Part of a small language model's weights.
Size: 14 layers, MLP 1536 GELU.
MLP neurons of a small language model. Each row is named by its layer, matrix (up: input weights) and neuron, and shows model dimensions 0-95. Each number is 128 + 24 x the weight over its row's rms, rounded and kept within 0 to 255. Numbers have three digits each.
After each neuron's rows, "fires in" lists the words (lower case) most often at its 100 highest values on Wikipedia text that the model never trained on.

L2.up814:093108150119115113094128122137132142121156166161127084131142115161113116115139143122084171121150111176127133107157094104097093094128113118129145097149128104142128106132130106141116116098122104120091125139143111135156093130172155139133150120146136142113133130140139137079138121145098165117
fires in: "career", "season", "only", "also"

L7.up590:077125111162140099164103099083109189098182124160157145091082156152151116142120163106152124150093105101157126140134138114118100085131084113125161157112138124131127134117080137163062124150147161126115147124106153135143107107127178118160119108124121117130094123128142093110130125103106130115
fires in: "0", "a", "an"

L2.up1494:137140108190073167119132128098089154141119151168130122147157137150117108139112167135138127102101110146124129120139158141137120112097127142143129090151155095125121101140117131128113115087140116177092084146089126141163135095121067116120151112172127096121157103144117114101088136166083092064
fires in: "time", "career", "term", "terms", "season", "terminus"

L2.up740:189149133147190127164135151150069143098095139190104119169110126077112098160150099122118102116110117097169163132154133124138119145116151142125141116100155112132142116107161148120138121126130148131142138154070108161136118094093112123092168158141143138144123124188103121127120109109138145144
fires in: "and", "their", "its", "they"

L2.up1183:112144128107139139094110132113095113100104132148143149141152156097110108116094133130106156082150152090171132106131144128130187135111136114148119136057097121125128161151152150147139089101113141119160103107123104104127116114079102097129159145110139129161112132151130094112132139093130135129
fires in: "his", "received", "their"

L10.up877:132156132111131124115154103131140146121142140122138139121176158133092136125134146124101085138158114130127141087108154097075108124119167101108101094117134163188096096161117096127152104170098167131124157139131121155167098147138149098092109143119110090119117134084140122139122098142123106115
fires in: "a", "of", "entered"

L7.up1088:130084132147156097132148131141126143130133143107149139118122109155134135145141121120113113173116107121083133142070111175103135168101131167154142118092086093161117154123138205147114133097130143169131146077141090120114115114129112119118149128135092134136075132161132162102148190111147136114
fires in: "to", "a", "ramanathan", "at", "by"

L7.up617:137139116163107176146157126111137118152105135129124141104133124094120163161082097118150141141125127146187151122070142087138158137161128142115125127122094099164124087149133134138153145118148093105131110120116163121113139100135114070136187161122130149142133141161132142118159119116134064133
fires in: "of", "de", "sullivan", "from"

L2.up416:083128135127119149134130142134109138110077177153132129123171140139132144156111155162125109134126098155083139141141104106091144116128119119076146118114119106163107049093121152169132113100136103191084104142090163138099135092117118109108139103131091123161140112129142095092113134113160128103
fires in: "season", "career", "year", "team", "years", "league"

L2.up685:122178093135094132144151153122063126124086137140147112141147083109090156098165129153119132108103147159126117066137139155091149104155072136156102140098169092133146129100157130089157164150127121129145130124140111127134083180085120126148095153119120087105136102162112120083129150091143120118
fires in: "had", "have", "industry", "individuals", "great"

L5.up763:141101127118141141113144164081085161126126100134137115142132149096136089119129129183111109132143098138107148134141167102109117144110157098111178108124104137090125120151145150124095156150131111130111113161103116143146090137103133118133129114145168132117139091172097113109144119135113159143
fires in: "of", "and", "for", "a", "the"

L5.up263:147114140126134145149151094148130102126146098095164110128078145128126145121131134129109118126121165097139157124119163132111140156131147132108147149140116163150105134129109113145108178113089160110150138156112143137084105161115152097152133057132107138113152146143118113114131146135115112101
fires in: "at", "received", "degree", "com"

L10.up694:063145140112111080154119118129142128172133116109115134148114123148129116151160115122135108131155097087108138101131160161148084058104175123147173139131131135121148151148133102155126071158124134138134155118103108125148108100124113127136141137104108100142103129093117102132163133117119141132
fires in: "the", "that", "an", "as", "a", "no"

L2.up18:144151124161138134135147139163074130151103150133107092127116121144140133133100114087173142173138130151125142151124150174107136114122096164119103142142127102112089133149116135135115121124116125102145118171099120054095142104100129108146158120142179131122106139146132102152101141151132130137
fires in: "from", "moved", "movie", "station"

L10.up288:122125117140135139162132146152138107132148082079123141138148091114137167135164159168091127140111157112151100097148145120116173145121105112131118131114125131100123117151113155152129107092120129156154116139114107120127151107131124089157140126106160128130137124117114155124166111143135126124
fires in: "from", "of", "on", "follows", "with", "to"

L10.up1247:175124117100088100145085117118129150125136130095117145113139159100122137099127100157149092119094072114138095094131156154093093184171130111124110169100162103135131135152109167168101126138138150158129151109113132103117161089152102091087142152115114106125160176131131077110095070105129117134
fires in: "in", "to", "of", "from"

L2.up352:148146139166133140108117145172092109098167122136173198119157140073153117103111099106131156115087110123118102116133119121106120114119156154155172106144158131118152140103146163137150106115089128121141157102129132118141148106126149109124140155109123137160129103115121140153185109103144106115
fires in: "used", "use", "using", "information", "usually", "research"

L2.up382:146091162142110154104115164123085098119101129107086115158078131147149166099150143128117137116106147084149127125122111149135143104152136078133114135132135140133115103097119131147155136107082104187162127129081148115109142086090104098132134104107108106162169159121155166114136079146135125187
fires in: "born", "life", "his", "graduate", "personal", "family"

L5.up481:120116100126149121123145125130108119102141137102118158112142168131139142135145132138160144169112128120139105095125131092136104118116117122112107071119087157153098114092164097129106128191133126197148120091100108136114150101139113095135146118119143133114123127148071152122102139086120134144
fires in: "be", "while", "being", "private"

L2.up955:121119122105147109160104106117143124131158106160118131156111122140146147150130167127099177171115102164129148131145150108076133104136139096137091123141128155147106100063133122151127123143119089106131126101141127183151142121130158131143122137121124116155117153199137102180115128097123104129
fires in: "early", "later", "released", "united", "us", "chart"

L10.up489:086169108104126149160140125153128155126130117098149077136189127110134128111157117107103129158134101151101146129130072114124105130152121157154125132140138137112105179134147124181117115129119101146092139096111126113154160100115128120138110130141129137142102157128134122151113056127138094104
fires in: "as", "formed"

L7.up375:098103161125149176130121148126101158152112131133142136116162129100190147094123109125102155128140130122078156147114129133094145126132153161089080152143186151148104059090133142143154117177132140088127120117156081120161131073177129134169168107151157127091116130102147130161133140147103105145
fires in: "the", "a", "of", "his"

L10.up1351:172073149165141132112139114109125143167168133101116105105106120148090127116124146159152166150088085103108080160140138136158112115126106136145074156103119155159153107106133108151126115126137101124085095109143119104124081145135116103133099115108111117098114138159102078129160115159134163181
fires in: "the", "of", "in", "are"

L10.up1192:163117124122108104066143113135114112110142146147141152092099119169109076108137135162141132165089091130095129151117134086147131129117143139136119080147120116133159104124151161090140140106140124157116109130122126120081139147126137094099107096049095133104150095121120139126084125169152105125
fires in: "to", "can", "could", "should", "would"

L2.up1160:132144096143129101134145144115107158096122138124149135156106091168109128146116141088153131112157137149136127166127095117180153142154111173149098114104114106147112123102122125128147172115173114096097160124147093106120085169110177105116161154114145142113130104131075130109090132088151125095
fires in: "has", "have", "had", "ve"

L2.up272:174142121151088132101106087115140124131115157134111083110128150121124125132119120105116141117083129152149150163113122121152119104136154180105173155153131103118168140153137135146166152104120132133164147135129112143145134161090166113134115138137140136136135158157106147150080104131095099130
fires in: "into", "records", "record", "according", "back"

L7.up810:104113124112132075138155108095132128149078148117154154102109122119155100092143140123140107127120099189105126136135159169121154126145130141120134185120119142146125117113116139103056144105179140107118171116103127120122169176137059177114138134087164127131112125109155154143122130115115143171
fires in: "some", "the", "any", "his", "several", "its"

L2.up12:144129147126138174101099161139112141111127128125126152150165150118171127126107130141155140154128112096166095114131101097165128121124153133133122157090121100087097147142161130122141160127131134125108090112114130148156155163138143112139111106114147107088146141130110135126126110093123169158
fires in: "were", "been", "be", "being", "are"

L10.up1129:105127106099129090154077131093139129153131142082164117146139107131156127088137152107108129118178158103147148065159144146155113127163130126136135068116138108144141123094133140134104107117139123125122140176162110122129158189163161129119107106108139128147126157114142138089187118120090120130
fires in: "the", "by", "as", "to", "in"

L2.up302:119128179149153120121077134128141089113154143143132137160171145101112143179107146147119114147088131119127128158122128136092096134154115107081106098110135147165135122168147167174132156120119171139105137137106128119104137116112092154192137157153168116160153152114065108151121125092093140164
fires in: "for"

L7.up1020:091164162125139092105140146091135167092172114106133141076129127101086176141164150116113111113157074078106114130118123127128139115128146103134138122112133138131162164162166132138115065170092122103094123122128158108136172136135123135154109082157090096121127161097094121126108134095124155167
fires in: "a", "an", "how", "was", "been", "the"

L2.up610:164095120151125184142114146142144136063105141173133080115106130145118135104173144111145111123134124095118121144097106090111179121143158135113177133155109115162128118130127138140128108146101116149132127143125181137128127135117114098139130142106109093141111101128102136126097098125111124070
fires in: "or", "but"

L2.up1345:135147115122143103119111108145132101128108112132184181078158188139118181119116121112139124112112108113089148129120179107075119106139122127110142098129145099130169152124109114169123112134132155126127165145106145095124153146107138109151113105155075087168140139150110123086136109103139105122
fires in: "for", "force", "forces", "forests", "forward"

L2.up1152:154103133141146107100116117121114166067134121110125124127127143129140137120109122108093103134095150142112116142119102091149097156146142135127149127129124089127139124124123115200163130136113142096111146143179107138124119101120038125129138102065136107116105102164095137146100139091142125141
fires in: "the"

L2.up1170:117115107121146065123131123118162108159094129119106117101116152105140114174136111143130111101150154138116076138122107115135069109140121124140144098115132126115119101139107099164123125135130094120147092178153161120130157174154150131103111118122112089136102134151110156140074096112128168138
fires in: "as", "association", "former", "assembly"

L2.up930:122169154118116118130143121114126130112109130152151094122119113143099154095179116068107096142110163149114123119110110123147115113144134174078180105109178144128161091130158169153113090087103052177155161124090141131130130088134108126109156125132138127095057173130141149126167150122156135142
fires in: "november", "september", "march", "october", "july", "april"

L7.up1500:092145146162100130102129162110119171131081140120134117129168138141117162089127086176122115180139144142120150126157107138109085112166162092124141127106135128108157091118168155147116114134138132162178110170064104131149114127138159134149143162176101124145140124138135132149145119141119100165
fires in: "of", "time"

L2.up1364:120123068136106088116141110117155068129101160133102115096138138127143102121124150120121148139115121140159158131110150128115186138094147168138174131108126138143143100104097180104114087141136142130146138127144176161120163150134109129077115176127082131140092118110154115155100139116152130141
fires in: "one", "is", "some", "any", "it", "a"

L2.up892:160102108122158131109048165103114143133141107114075153109109111101069115096113115145124133138107141139089128117117145131177140143127143140142120108139110130101122157107112090120122058087115112163100085130118133114154131088112110135142101108066094113089121135129132132124115162131103173159
fires in: "the"

L10.up724:115176158118111111103123113125132120085121133138135150119139126115144176136106116159099188087131130079168113114122116102114118108111131111135118116104079155142146135124123134149099101133127111168151109129122137161113144122089124131113096149154141109085163127152142154113099151140157112127
fires in: "was", "is", "also"

L7.up1473:111135198179080089122120153110119145166162160110170161138153085151155127138114144100121144126093123144149136116106145129137111108122141124135132111097093132138120094129126105135160115140151146112153132131125158121157117134129088110127139142086088121146120126145125127091134179082129129116
fires in: "that", "from", "of", "to"

L7.up78:084123112143098127121134107144124127122094153149124131108096155126126149158124094132130128173129121116166136132158086115147135081150122092122128122123129181102122152133158134174125086113117128159127101125120151133116176121121158128156092117147087117119137100127093154154139153100130119181
fires in: "a", "born", "by", "after", "an"

L5.up1050:098116111156094156154111119175075132147078123132166146108075106154088107112109143127158094176148139118118154148145120119109109136128142154065148172123160127160096092125107160124119130096138118098145152145095104131101112172089141154097098073122128124119114158151156095176125147096149125141
fires in: "from", "at", "de"

L7.up1216:144117095109139167156118131127130151076102158089181122120112151130125138164113135119137127208100077138172088096121125131105127113166135137083133149139098127171154121055112159099126141082090182120131125139099142116127116127111129109107152146084106163128110145162126138124127139106150075159
fires in: "of", "to", "about", "on"

L2.up968:160124131128142109121100159106171066150154143123051131132140149161145109164123123138160116097102134140137107131112082157093140125140120135109115090126126133122107096136151124101121138142148128115141137125097136126097147149148065184108130131099114102137099132146158124108113132109119135145
fires in: "who", "however", "much"

L2.up648:110116157101131085084079140111121114099145152146148108101077125131151099116156084148109099147146116098149106118140144132145139108163110141126132177093135094126114145121098151154113066126152120140145131112122147097123174165103107121141128115144109100140117106126156135110089120100202118139
fires in: "new", "few", "old", "newspaper"

L5.up1219:129117121153144119135131084135138166106120127132139114150135128079120121121119137096142153126138112165128147123112176125135146108135112133107123109080149124150152106148137121130149099125131146088133138096118146133140142112109133107145151132125144130136137117148103151093154148096178143151
fires in: "his", "its", "states", "their", "matsushita"

L2.up206:137144135145141086125114173098119129141136113144093139112052092075085141119113171100115149114136173106150155109114115102118130175156105153126100165121108117096140137119152133119121160111126142153160115116184135066124126110100064126135143073063131121130167127149132129159120133105094116141
fires in: "the"

L10.up197:149123123208107105119106166115139097116132089112164135120158111086141119105105115137130136110104148146166153168110148157154162138158120140116147105093117162115134105122163118160121122111155133146141147100108115116106173151173121108142127089135129139143145129122103135104134110170143148097
fires in: "for", "of", "sister", "the", "two"

L10.up29:120167133131153111120081089113130138140114121126105154133133076093082113137061140127157142138130082108124152140120149144160108130156101132120128118104108090130101120130095130153133115117136111111103145133084121133105122127182117131140177147107161112118120124136164098112149120093128145155
fires in: "with", "and", "from", "of", "by"

L7.up562:077154130118123095134123141087132122110081122159175130136126127141133173142156097124117102146129096127110119135161121127165126108191116164133121107085183134113095082143128121120116129134099125127108116108151145106106121121133104130083137104115142143179129139104157095134092094147107123105
fires in: "new", "original", "professional", "own", "said", "newspaper"

L2.up802:130155135153117122133122160119105128131133117068158093085095139130120113097166138156132096094126149147159135098157174156133126154104111170127122119139094130112208130103100164168155130129093146113090151131169124123124103091131149135161091123107103137101124082124136134136144128115123141116
fires in: "during", "at", "office"

L10.up1534:111111137170126072130083124112124106098196140148137119129134139140097147151144148105104100135136136128106133156107137160125101132137103142169130122107095130110140094147126150156115095116187111150119162112116133116129157106136124108098089122089143085115119158128141167122217147135127128155
fires in: "a", "in", "of", "the", "told"

L7.up1060:126206157161162111129165142131162141121177128139149094145134159152092122126123149129158153122114124044113151090114085121117143184099132112127118109126145105148123189163168168113116137105119098158087143147143163138073123135142108130130150144140148142136116115115121156105101147080098134138
fires in: "a"

L5.up823:135091106120093114110110135077098145118157085137177131112135081145122105093158120078125158134155118118123153127143107171137168092142143114158125103124121140167091157139119142113145131128165094162144169100086143115101173214143102140175140161122097179089156133121147115173158116128121163134
fires in: "railroad", "software", "sexual", "sex", "wrote"

L2.up1451:155146079141087135110169109148148101149138132156065160142140130111108109119116142129093133136147136134168124098107126112082127123151158134158133111139097121127135099105112132144090114120135129138148130134128135152157094159115076074157122131173127142139188119134149167126106119111141091139
fires in: "also", "this", "they", "these"

L2.up796:142182155098089122096113092164102138118134177145136132117114153120127109131138121122117115076122118145157126097139081166114138143178107107117128164116149144097073113146138109158060061097147121149084138112141118100134134138139132117129156112147122132128116115129133120094122176148144114150
fires in: "young", "new", "professional", "old", "younger", "successful"

L5.up1526:172164150147099114126101149124113137087100122100126097100157164135165147095149134139126125142114107158118140103113147129172096167135130137123178140153138090154137139135126127159097111113120181104116112129119158132122142135145170125105118161123140137099128127142159087128115200147135120178
fires in: "in"

L5.up774:091138113132124127171121103110135118091167144124134113143095143125123123127152138107139133146100118123115130140134125126156107122106133182118159128113146136148154161138166132147149113101119079154109120132118160173129191140132144130151131103151139137123075150118126133141123157127162175139
fires in: "august", "february", "september", "july", "november", "april"

L7.up1087:175115098099133129177082133115070163158116123113134132168114134146069107124150153088111148158094140119151099134100184130157155127172141110154112122113125112135142088150128120147128146138148101134094103151131121121175113168093121102143135118139136149132121112147084112127121126116105124116
fires in: "and", "in", "we", "for", "the"

L10.up1297:119075171103167146181137138126115089089100133161163153151142135143124105152139117131121143073183117132090125152150140147138067146085149141103129160109116121111161124129147147093147164101143135125115140107150152123097171147121147106117101091176141135103137140115100125117125140125135165129
fires in: "third", "second", "first", "upper", "final", "fourth"

L2.up751:109110104122089111126105171160131117102126157102149134112116138128103111091128157099126127135157135143140148103118170123081172116134104133164136135120139064151127179134119119053131129150114163162124122140105139128120140119144105127189118117147126110140062133172163129122127127113109084103
fires in: "high", "along", "addition", "well", "highly", "addiction"

L10.up1457:119140165150115126135145107129149133161117158119169185153123103101125088162138110095119087147117096142074081167160141140110072131131118095118144114122136150117138116155105144134102112105120122149115148145125109125190135151136085125130163115122157110145124168088118147134092154131172119148
fires in: "of", "as", "that", "and"

L7.up1021:180120116124108113132139104130164104082124119123088132105084150134127130124157162099138095085158139150156126126141138158087108150106142131084070081127107127133158118150113150126154150154138123150143112173162116120159193172142119110136158117084125104096137177115116122111128113107131119155
fires in: "of", "council", "village"

L7.up809:133088087118138145142154110130133153118106123085139152127116124087139142112081094121172132099085085122127086157152184122122118142126110138121131149121133087115111114100146143162097119124126159146135106090125153139092121155152075091119080117119112146163128138110123102138089142092099125176
fires in: "of", "to", "using", "during", "as", "such"

L2.up89:160094163119126102112146163130147126136171109146127141116137152120126130163112151137112072116161116099138150121146142181172100140113137117145138129122161152137115101141140152130100126079124083156110150131127187101169138149125162153131116135135135097120154179126155168138087141118146167106
fires in: "as", "george"

L2.up428:136045110138115162130131147118126117090099158116104138097116167159122099118194117104114086156110085139107167147096144124095103107149124116096153137136172080132111113107146155172150181096066126135182126140144129096137057119104106170177122120187094122130126116120146130173132123109112086143
fires in: "or", "scientific", "science"

L5.up273:148120123095111087135119179134128114105059066160116144076129144146146110161137154105165150126167103135115140092135119116084151180157133165160128130092158152164132130118085113116152101153110148092127168120111097116091136102092127131108148111122127157139114122103112138127112146103119086146
fires in: "more", "made", "most", "mainly", "maine", "cartulary"

L2.up434:133083187123144128125117120093137164105144104122114133132119117135135114150123100176138135170192141128121115106152129132136109136134162103122112097122148094172122067139123167192132166110098116147166094177138127131104145141097173155114116188122137155128105126090145079124128152073142157104
fires in: "points", "joined", "appointed", "goin", "boy", "touchdowns"

L7.up536:156115164121083139127124134151131119159098149124121157146142141092154096078085139124164103096083113142134118162133134123144131150174117132107129140147154181117072155130130141131148160138116128090141118149061091159102160160121128097133129115150117097122133111168097139143137129138131135133
fires in: "from"

L2.up199:105122146086115132144103153115147084125157144113138133113158148143125167118123121158130117161158092072125094106113132131127146111138108117162115122075097147112092130143157122140098138132146108156146115123162164129133167156109079130152122112101139110142132065077081140140094122082159158134
fires in: "been", "was", "is", "being", "be"

L5.up1315:166116112135143138133116116108129169161170104088120097143124096114116111161153134113134140160118109143088129146081109149089115139103110142127113076123092158116162099148101144134149163086101158124176117101149128117134066128103156152170144089125072122097132136176160140134117117120089158122
fires in: "at", "challenger"

L10.up10:102129133161099118113121111113152154213122117123112148098099130134109163137110158102098136146146123120138077147084105101124128099103104092199097109122078146127156127126118140164101041087133141123118128138103143128123129121110127167091132120136133110128178149121134123123096146126125148169
fires in: "was", "is", "of", "also", "become", "were"

L2.up896:132121129125162168097111117158076135159170174151132109105115135113100152138150113122103090107124144129142185131144135135109122126081139143135128151115121129135138109111132115125094115136119132141125144146146095172142084127152158164155126120141110138110122084165143135108126109125091203196
fires in: "after", "during", "while"

L7.up473:119159127154111136128115091116075119096178144125078122104118130124066113137127154125148135140132109152139137092114148123130134121174107118121132158105158125134079144160141171172102135132156094136115084145142144149141164125168136128165123147069129092102137138154180126067088137072136109137
fires in: "an", "channel", "another", "test"

L7.up1304:105115145083132065180078118118157145097136108095112135126145106149140141112146120080120154098149156126125156130124132108096145140136122110166138128106154127122115104091101116151106152133102108109153114088106136121146115143152136099173135115149106144157152128118123111133154091127120139108
fires in: "of", "billboard"

L7.up428:110108131126133066116099113115104131174175120114098142107108133132104146136149150088113156112146103136132177136159168130138088156161151140146112108122156137157138107101118077127177139126138126186128102143203148118054133119099116157159138128130115138114153110113143138121159158130136098146
fires in: "the", "a", "president"

L2.up509:138128143089137124103110175171133098147120166134152132138132133139116094148133159185105144140131164151125118114115122130155161200144147153193155098117150124124151135114136107116155185133129154147117184116149095135181130121168134116130165129114110133101153100168092124140131119114111121124
fires in: "have", "has", "addition"

L7.up1452:116157156176106099155177160139099127122155146089131089103119127155130084084107156119136149117137128141153094079138108115147103109125097162153133059152104123135159093162085154095135117069135173132123139125121106109120174128125109094114092092109111136124102059188110117151149178132152135115
fires in: "to", "would", "can", "will", "helped", "help"

L10.up994:130120108131111130160159073119141108105132172128113146120103122146129122123143139110160138184112133155114153119151108087095173117143108126113125149085135167109123169108140159127122117099116143176120102162129150117163151125135129140129120092124136147100119128083129107132116174105131130136
fires in: "an", "another", "animator"

L5.up560:181166147115120169173147133173100105119093146138139119113115122085161141133075110074108154106107123126146119172104113104101152145144149103113128138124134141155127064134113124176105110098172116127140165136085128144123123151107152134167146151138128137090120147124102115140130118113129130152
fires in: "of", "san", "saint", "suffering"

L7.up724:113128149132103066134108097101105127128141131124148176141178068145145137115159137172111165122145143140101102171155149157100141115126102133130148125105112171093133102147095135162132123145126163147122131149051135115132092131150163139165210146128124104128109130144136097117145133117163132159
fires in: "of", "sunday", "times"

L5.up1248:141144133148152109149118102105121150142133115131156132112130130144149130139123122083108131123140133127123102123145148127070087169166107152108151155131127180127128117139151128141143141139134093085126099149111097171135091153114133136145126051112148153163132139153108070120141166102091125120
fires in: "chart", "billboard", "peak", "at", "us", "second"

L2.up226:133138119116157115148122136162157077127145113101185160119115173158153102119133148103085152119153112110143117169121119076156108120088170137133147154131120130120135137159065149158113089134116133114135101125121145131135140126132187114153120159116142125140126064162112103090120104143113144107
fires in: "used", "use", "serves", "service", "services", "served"

L2.up62:109114102158166162125129144093120116124134134120167120110164146066151118146123103142088128116109143144110164133159199119090110159133120127126095124101185133119125121112151123118134110114142151085189110097156114110166154131134138080129105157113124104129119151071127143185130130126129100143
fires in: "of", "de", "for"

L2.up128:127104102109143121140152079157127135143148122141126122164117151130129151106114130164131117118127120119105131171125158139130140122128119139086103117065104140146127103123133154186174138137106198126109167108148117133137087130103133104174109119148101140156151100129091168089128156115124148177
fires in: "with", "for"

L10.up582:100103136107133123125134108099112121127117129110065173091115116102144121123141159151088104139158151109100081139135116116129110084149131158128169101122142185148123137107106160158124119150107121114153148147128139142138125093122107183149149121071154103146166159122123139145103127090093132144
fires in: "of", "the", "a", "000"

L2.up1330:178131166132119149106124127156119115123105128129103082119075131122126111112140118116143143103083136139121141121071122114081135134153141177130094152124123114131150102146148177122157124082165149116126114152138120128124145146158145170153130123123176150140098094151145113127084123134093123137
fires in: "from", "into", "office"

L2.up1115:127158166112164128116123117124105156109115141139123085126097147144113128164169142158162153075131130141166116134128081128144114120193152146152179131104176117106108130121135172119163162138151131124123138115104144128098100121067133124167137186150144136147143114108111113140077160100136103131
fires in: "has", "had", "have", "remained"

L2.up1142:072134129127146104119130145132146146137106132095183167082119129126105103123137151143160126118149132145104142160142104090134078143111128120146117158102111113136156140126117128155151148109129125132135171125092102135164091127094160122166108171122179123104106102108094087116158149096142102110
fires in: "has", "have", "considered", "consecutive"

L5.up343:105122107104193148147119138121128144103151077139124138128140149134141117133093096123133157123112096143098100135160107113147141115136127130114123138122147148090138106116108121101099134134112069114127122115082164112151142121104121111112104116157143136129131184140084107142124146114104137155
fires in: "first", "second", "highest", "final", "lost", "festival"

L5.up1205:133135126128122140084104132129145129146108116077126151136082104132117151134148153105155119131096136160137113095098135136086124139123094182080177145099108160089119120131137135126162121089107150198184109122122161122106160119125156095108095125139116136097139130059124147087123137099105123138
fires in: "between", "around", "over", "before", "overall"

L7.up178:144150175133096148108138168146104094129130147130128108144113090143113088089161082113171117150113116123166136111108114101108132106127149109127109142088144120083110126099129162132101130150126117133153128099121125154144161133143089095128124172148163185166105141121166149143114162089122180125
fires in: "from", "up", "suffering", "health", "into", "of"

L5.up1197:131120139156124106116097128137151084135154080114110093124105137131132120098163147109105126056104179136186126122123090171118125146159155133144134144124156093143131138178119131121102069149083088140124131102146140094117128137135086182135128095140098134146137117100146116133137069129156095121
fires in: "however", "so", "where", "men", "much"

L2.up369:143165115154147103117119077114166131106140140147166116170104066075107117121184124093131150143116136118128150120123162140134173175128131099152097139086120162097128145109111181150142128140149132151143153134132111179068123143104075157133128140117164110141107151139149143127134158112166152128
fires in: "a", "the"

L2.up704:131141144127096152121140163138110087099111117124128104126117157110142122148144146123154104124152106155138108102157125137130110161154129141132129111150153123138123174095138130139153104138181166097127127085119105160137111103087131162152086165104153131141106092137116092095101140107097069140
fires in: "took", "make", "lake", "making", "take", "takealot"

L2.up1126:144135158099072129067118120142115114069129067139117091109138135109147148188116115117147112113198135125122131122140112116138146145140124175131137107116151118146130137104128140142126148134099162090175160161109114159086122142081161146120124119150135121134132090170139111134159094099124112142
fires in: "medical", "medicine", "education", "class", "edition", "medford"